config.toml
head_dim = 64
attn_scale = 0.125
bias = "all"
init = "uniform"
init_std_qkv = 0.0229
init_std_down = 0.0
optimizer = "muon_variant"
beta1 = 0.9
decay_fraction = 0.628
batch_tokens = 131072
doc_mask = false
steps = 6707
MLP neurons of a small language model. Each row is named by its layer, matrix (gate and up: input weights) and neuron, and shows model dimensions 384-479. Each number is 500 + 50 x the weight over its row's rms, rounded and kept within 0 to 999. Numbers have three digits each. A neuron's up and down rows have the sign that makes its largest values positive.
After each neuron's rows, "fires on" lists the tokens most often at its 100 highest values on Wikipedia text that the model never trained on. A number after a token or word is its count.

L10.gate2283:476509478449469439527467536504400577514442536542556498482415452532475457475593612471513493553535482495446437577415533546551446519528561544488550544503584601486547500475562468397521421482551430474469463496532473509473551508534523564517456573434513534610497502458601485582522496543469540567
L10.up2283:583488460437521490525446530576458415469468459482536470555469535527560476549610545513449402355436504529484509440468474506599433476451530421493464611561570460505506491507531542529524604470577526507492563452565532478481529447509425570536477516524453513485536590503551540458528442488538533478
fires on: "2" 20, "-" 16, " (" 14, " " 4, "1" 4

L10.gate1360:462525516428544541551518489553467555505396537488542499542483521543585500476455520494492536480487436534470568567506455449474592503495536460485525438504517533483533514427452529466418467421489482443484502537493422496575503410488426466538528489478436545597476513454586503465461588509520434525
L10.up1360:424402452471567526390439412423416592480504451516537509428529567454501488492450544539548542542450474510462530363587501483477498504399464438476541511482484488531495552519545503368481444515564473499585508498493403464503510516497514546441475510585493559514477507541546428563448477540661453533
fires on: "," 76, ";" 7, " |" 7

L10.gate2573:509507421489456450469518499585538524469445453455552582592476573456561518498519468494425450510458579468483492521374523591429408492527543555524532470430603399460498463488537506546391436570402454571539503534419503532452482552466545528490537463441526421541583552544525424518584409601516446435
L10.up2573:519506487507475534518405536447431576374489580553497535511610453568519585406442475506481544529509425518423503560581578480521474495476486516606597525436476512620512549499542520461478485515444582588470546533519503478541486546540467482475491405559580449603527501519535506551403515582540442513
fires on: " |" 63, " " 13

L10.gate1077:451402436549472524423523511512580559441437570499623452644586456487557533565491534453544483472491607526477486495569504512449511463516443438606498447433459461475473538475475453514586468459566552449453488477570521541462458544487541452497453491497526526421514504449602434477626487547482517521
L10.up1077:442441443551542522394543567479590460500511481499459481467533509467503460507479580481490544491498471617495536501550555479425560518486554483513403505471437497473526577557548521477527560528530585575505557516509501484493481476505522465451501428471419561532489409468501534527439515566463436433
fires on: "," 37, " of" 16, " from" 4

L10.gate1866:469565524482566505489436515538572384502403477545468629515560524417545454513586536471409456553459456579358486466468572546502469535572492529507450428500472516511526495436442446470491381471485516498560535528490450427483531489454411477568562558498410493459586572433522553501509392522522500520
L10.up1866:523493495445485490502528417437572511468428471504478443461616573650491522488509540521440444525492510545399465545530524472501422431499528498520503571491417513532485537535514555457537517409471468510501453509478431437555540400472436558509513600360590442449443512473609568539459523507438490471
fires on: " " 24, " |" 22, "–" 18, "le" 6, "ul" 4, "Le" 4

L10.gate2422:468541457504495463510523539483481541484520469621473519497577485504529422518376526421495471494496539433489529508521482507568472510430494488518539587525496452479527515519535537539515419594554516491476543552386488456559541449457536478507633504515481525431561489476484441479530517492514551397
L10.up2422:479444548450431506505479565495506458458373531458579544536553516376542586445576517400476529564559448505558514595411523626541474528598456505450506507466546391501435428485494463502492479499499530549527379526552488529536455564442424465430577488503501474549421525543648528529427465504490462567
fires on: " he" 19, " and" 11, "." 10, " as" 8, "He" 6, " He" 6

L10.gate903:517456469621470489496505476452490583490590448525527504516539525475522589467513583482419427528536452465501476469459393438494544534548445452497501580453442458452467501523459458490544514518440452458506496463508536479513437511497425496478600485423515389463500557501488547507607495539500471524
L10.up903:504482524514543479456529476482383455396565532512526557572527401496496574507363546438501485498461458541556515503532428445524471519546472491540552479554392502457535546542451422549427445461515461523526477402532492500528455465491593595514503389525510455476473476519517551468523559532515525506
fires on: " " 99

L10.gate1840:467496476486585411510459452516504540491467520476513460556497530545534561517502460517493547507464451430491522531539514498568448561465539509393408457486429499412507565481430535524489495430500505509456555538504464501554546505491496456497504521464478485497488499424525593442580520487486522479
L10.up1840:469391591379500472533546387439485567422515635417480472519515603485539631563479489483466556520572508431476538480482513467580475539537536462507443512539508512505525497474544493486565481462442403541450597540470459540509490552457466528518526487435493487425508500522530591559569533496554460556
fires on: "," 23, "\\" 9, " \\" 8, " as" 6, "." 5, "{\\" 4

L10.gate1297:531611512454501444447477445431521554527509466431409458453578450567458517474512516494496509538407503508600542481445548475510508455520530481498448434504571465533508510536558504569451449409523540579490461529483543491531518450523603542489479485526412587461569465495604478501563438447547497470
L10.up1297:435544468599536470514510512507489390481581581483539480546505445494515553420520561491439518558512486480514490497490433579422480568489521511519450530540471414481418475442422521510472438493487444425517519548547427539477470621414491412478568514505483554487520558513465513542479578451444475504
fires on: " (" 46, " and" 8, " named" 5

L10.gate116:422449526476462453550510436542513459465435568469628577523544379446541437484528521493504489548478429560533426489494514577424520476540474453530420550484510520498481499454423418511582547463437435463470474426556581482588512564501486492528506534379471507486487520450468585436521491540446464508
L10.up116:538534563484594536621408579522481514430503531551490515517589521479542428476426483522406499535465528487509502494471489495472466455549548527506483483477447522486489481451516559487546432346466427579487532570493406503444539458522447550560478447461523543542482491533534499507541540459531597433
fires on: " A" 19, " " 18, " a" 16, "A" 11, " on" 11, " signed" 4

L10.gate1384:510534627453504507532479535500509553491507527540507521428513449539533489491511428459459512573530549479565462412492483475612491446500406474498488519454466518494482513489516438451453483437503528440544618511540576415508577452505569516502396559429516449521495541494491512423544552388527503585
L10.up1384:443530600491502541452521551513447553505541493448515474567507564450482447436480542545425514486509531510514490437499408494540473611512524457480474551531449489504480458428530496508512605462517524541460559548525430584503574548525549526490492498491551546499470497559470471502499537474477495555
fires on: "s" 70

L10.gate88:482505442514408486558513473546602465482531485481489429552408470629418497520430503582448550638538509448531525538537528474461532622487500535533483524457524403526508426572408508580469502534544435429513527519530454447494570527518533468423518539490407501467404506526480558428549487451400563447
L10.up88:536523487514511431497441446463570495474512516564560531459422572541549553493564513431464543479472495554566552486461586479561475436514489383525537480459500520504539518560541445499497506437580419543478535546504541524605477475591504481453468527514439494502467576478526578472576430449502551439
fires on: "." 56, " V" 22, " [" 5

L10.gate1398:464494478505527594521501469519491434523466486567455505466549472511503469492532502476529535489505485479574470519480527458539523541462479505518516506503532528535568472400470517598539541458486564511610552404416419587503485539505546602531402487484521525562473489510495514473499501498588465471
L10.up1398:562503437518375514462496369474430546416545422544531504561563516541396531489461466403485508486470481543488499473462464521428542498465516454435556477471513493566503529519503593466500623518496571464456538483507421476422525520457466434487505556490510472444474501555478517457415323423429410429
fires on: " and" 18, " |" 18, " of" 8, "4" 5, "way" 4

L10.gate886:622508446435509485492543500438588537496510466435468525464478542542542497474513529519380575419473595470491436531510593481507462562446526500615360492437465476495445532486561516546488576442465483547556580427553508485499527528483518523518482494492478453477427548427518524572521479470471488525
L10.up886:497534450485483544599547476433532499413553537467446519591532460494487459404440525549443488540511577479442550559473426493457504499414579525535347570530436595469496595566437586454430479599457566484525517451529524582530569483422486546416510480444518577516510546593518554404490520363488560591
fires on: " " 45, "," 16, " and" 7, "born" 6

L10.gate1227:527519592463459461480582462450550484396479544536640477410527608627538468501515472487498414506566463437511466469554584477420484453474473535552418473507530515483510526440557529533492527569483469531480508428433550552518451447484459459445502518536479519452453523463480431493586522556537455413
L10.up1227:423594487507514577453405504565542494418589528431423502529496489545512526481489469491398509477462542510467472528490511556440545593540440544637534562584519476571534521391415530399536455463444428489540486563504522493570487491443463475464479451490403554492518558553512537490482518437487518440
fires on: "\n" 23, " the" 13, ";" 11, " |" 9, "s" 8, ");" 8

L10.gate353:492457506460490481547450538451476546509521517570521549464477535468530511535532508528483449500523504482515476470452458448555434490533518467521520522496508618463466438604557475461557472507423492535536471528504501580507555466494450521432496531560532445494489441511585567493506610438567509525
L10.up353:437523471499471512580554532502517529496468472457500526525490462507575462459524499450550484518583455569432513683608471409591493620479571466465451488557500551526505454524547509465543545498423474526513525523429542438476484480557536621382511496460597450521469504570504473484546496490453479563
fires on: "s" 43, "is" 13, "d" 4

L10.gate1042:428520535501477545498610509511530608450452639576534519499493474526583452618499548525450498448539588477456572487514482568514660557513456459491554428496502475513448486540553536488546498508581489455381486490575500587578423534405427494454481600558518659435406490467546571459505485514480508495
L10.up1042:434500506562530450469442535475560428483530561482562508542565522524591468474372587531446540478490479441446357507506451476411539512533527448522527490467561536488506517424449494404496481455488480440492525460611491488448552443466506520475470507507478568474505511482426508544457482540547557518
fires on: "," 58, "-" 4

L10.gate1541:430504484495440557497393443504576516497424601526568486501481550522471466527463491458538522404531446466475399520522552488494491536426522432534408572527544516507474514519512514387560492518492475456449573489442562521571563529485463490531516491428496449472515499489510459480493523550562428394
L10.up1541:479507535416521586414485499450478545475550514563555473568458614477525465488453449468447418451543501413516495432505538506481491599504413441480513569516477429483458564471548526463517536427676466549610517473492551513524509485554479454545492453531428534427546549538466542465517503498523475477
fires on: "," 22, " from" 9, " " 9, " in" 8, " on" 8, " (" 5

L10.gate1172:526414527575498491464570513541558498479604484539428510485560475544462606505543446511488461488504537538458594549481453551578514536538494563568412519486535507461582480511439428505466485538538489425507563454548584529546446469486587404475482503556585533539522453469480576446499469540518418561
L10.up1172:511514533478491571519532467542549522379486495551436445518514503495637555509434526512504498579525495478528471524422488500577439460471487429510496423536582442466429532408556479489506457454573409463627509502516562408538530619443521494505464559501461459632491476608521562484471550464478483497
fires on: "or" 18, "ur" 16, "our" 11, " Bur" 10, " Or" 4

L10.gate533:503491497523375498475517484564467493529474507473532430452490498556430463489530527518467488510464610579491582520580497470498626487573492554546512544408574521512457527514480549551501521426467466412479514517459483504454544439647523565478482601454502601557487493517519466538469612465557520517
L10.up533:462438539404422529592417565547365573476387441471485526468497440473481468549551546466494426552438468529481515446544542474437517485547520431605556508485564476579451498423530617473587538599500548501607502492510460381490582514569519490575574554461560488506443519555519500527528517561558513462
fires on: ";" 40, " while" 12, "," 6, " |" 5

L10.gate2330:484434464468481505433539539484495489409446581414478535556463446506502592519553553616472425448515488566546495521477556454505566458463442466455502497469477491468517390417501500460513467577551530440461516477514478471499464432490480496480589562440449481458539532541483463379431544543531456487
L10.up2330:450450520514538433519535536575578447471447528494453493506551469382525528525461529482491486469426437440605471463484447585509428468427515520561612494418417486512476546445467487508535524557532479547516520492478467525487525476625602499516561484517444492571546449543464502412476434503446359532
fires on: " A" 57, " a" 40

L10.gate2216:526500493535515562529526470587460539510540459551559443570557475473504486424443512535497550528492503537488586479485550555474520452490462482441509501469499512521488467461586528427555518531472543508529428407601404555540530375533469463509485513521570533389424536411471496396515482574535391481
L10.up2216:515529533558544460555552547505486466536532540597536573506486502496620520444523593463586478468464535489528451437583501488497434507506480438495501500520408499524551497463463557412405505506538464497514543476463529580461517522500619482499426409556468519429593555520546395550485568485535515509
fires on: "," 27, " " 14, " and" 10, "-" 8, " D" 5

L10.gate1517:480531540505478570477562505526502466402484514541544568524565495441521533377530563429548523499558575517482481549510503509513600541483440493448568460551493485525544524505517568502507418488474554487530578572584492479556412450471424508495564538588534462470545464478464415479549493468572400507
L10.up1517:482428559459587463465594494446489507448491373454510514503530484409493511456487462457505443512504456458498420550382522552571528545454561474435537446564563447535526474535544595533499579466494512527435610461525498510463412415519535447552606358534488398481626533501418470430479475562499464533
fires on: " a" 41, " |" 12, " wide" 7, " an" 6, " " 6, " total" 5

L10.gate2080:585537486476624512522477483464423508546543524468490570537486507447496477465501565597456477534483467457507551526453497471371454474486618520431521502564498441541497489454458564411477513571451535585469512471513442559473521501478494444434506528569471447497502457534441542531507439554620513486
L10.up2080:517471469568641536591512488537496606521424615554582376418569570534449527519514467515475478503553485427400495559502551541494495485512559461490525526563574424515536521491475525459496465466529542603543505556473455536497502398467548438567508554494531524456441449427467544416495444577490476490
fires on: "\n" 35, " |" 15, " re" 14, " Re" 8, "re" 5, " " 4

L10.gate558:514461458498487330449461481466494421495558475506520579532495486565542495507522528529514494510567573491450536531465586532546550498434608562559461449464529486494387515532580484464445543524494482450497414514479540434554579529499433443537554517426501540472517515549454396415505470468425445499
L10.up558:516471455470541400398560481447521496576536455428505493488519560542545466509609464393562530537496455425502564431484414457546462446517535508516496537506523473451516545493481518508563460438426464460544433538400505439585487538479512465489458518431482506542511487493561492416510464519443507539
fires on: " as" 24, " the" 19, " a" 9, "-" 9, " for" 6, "," 6

L10.gate2313:535483494465454539451466473503450473489454521528503471548530612497530550549562528494531616588422441515449492422512505444558454538566544498563461470539512524523536483541475579533535511444427568500501480608483538438572485417502537484515575473405559462463481532432609471539529412485428543475
L10.up2313:512454487504578411491544581485539449534482503523516437583516505532447432467484538570490491393453410486593456501421471485504430486550535458410564482505488431517564540454558544463505422460447410546496492458584580384574437451519516524499462522520569552483372453579514532574575467530495481472
fires on: "–" 55, " " 28

L10.gate1332:459442470504506528564427553449463488473503493445497593443471555511467440466538455484512446435531515474448481503408529513533583519516442583465410515488450455592566489456520485516540572536454555513530505636401489504545595561500502448533485447529465561541489494503518444510490479488491467461
L10.up1332:537528471608541451466568594483560371588514384513505536508513522463494450615490500516524549481524502515543542509392465532461583517427468451492502578462517548502432437504552563463468504554441456527464473436501505512606489507504440464386483470455524471498536564520600533525460452521454421422
fires on: "'" 29, " the" 17, "," 6, " Cup" 5, "s" 4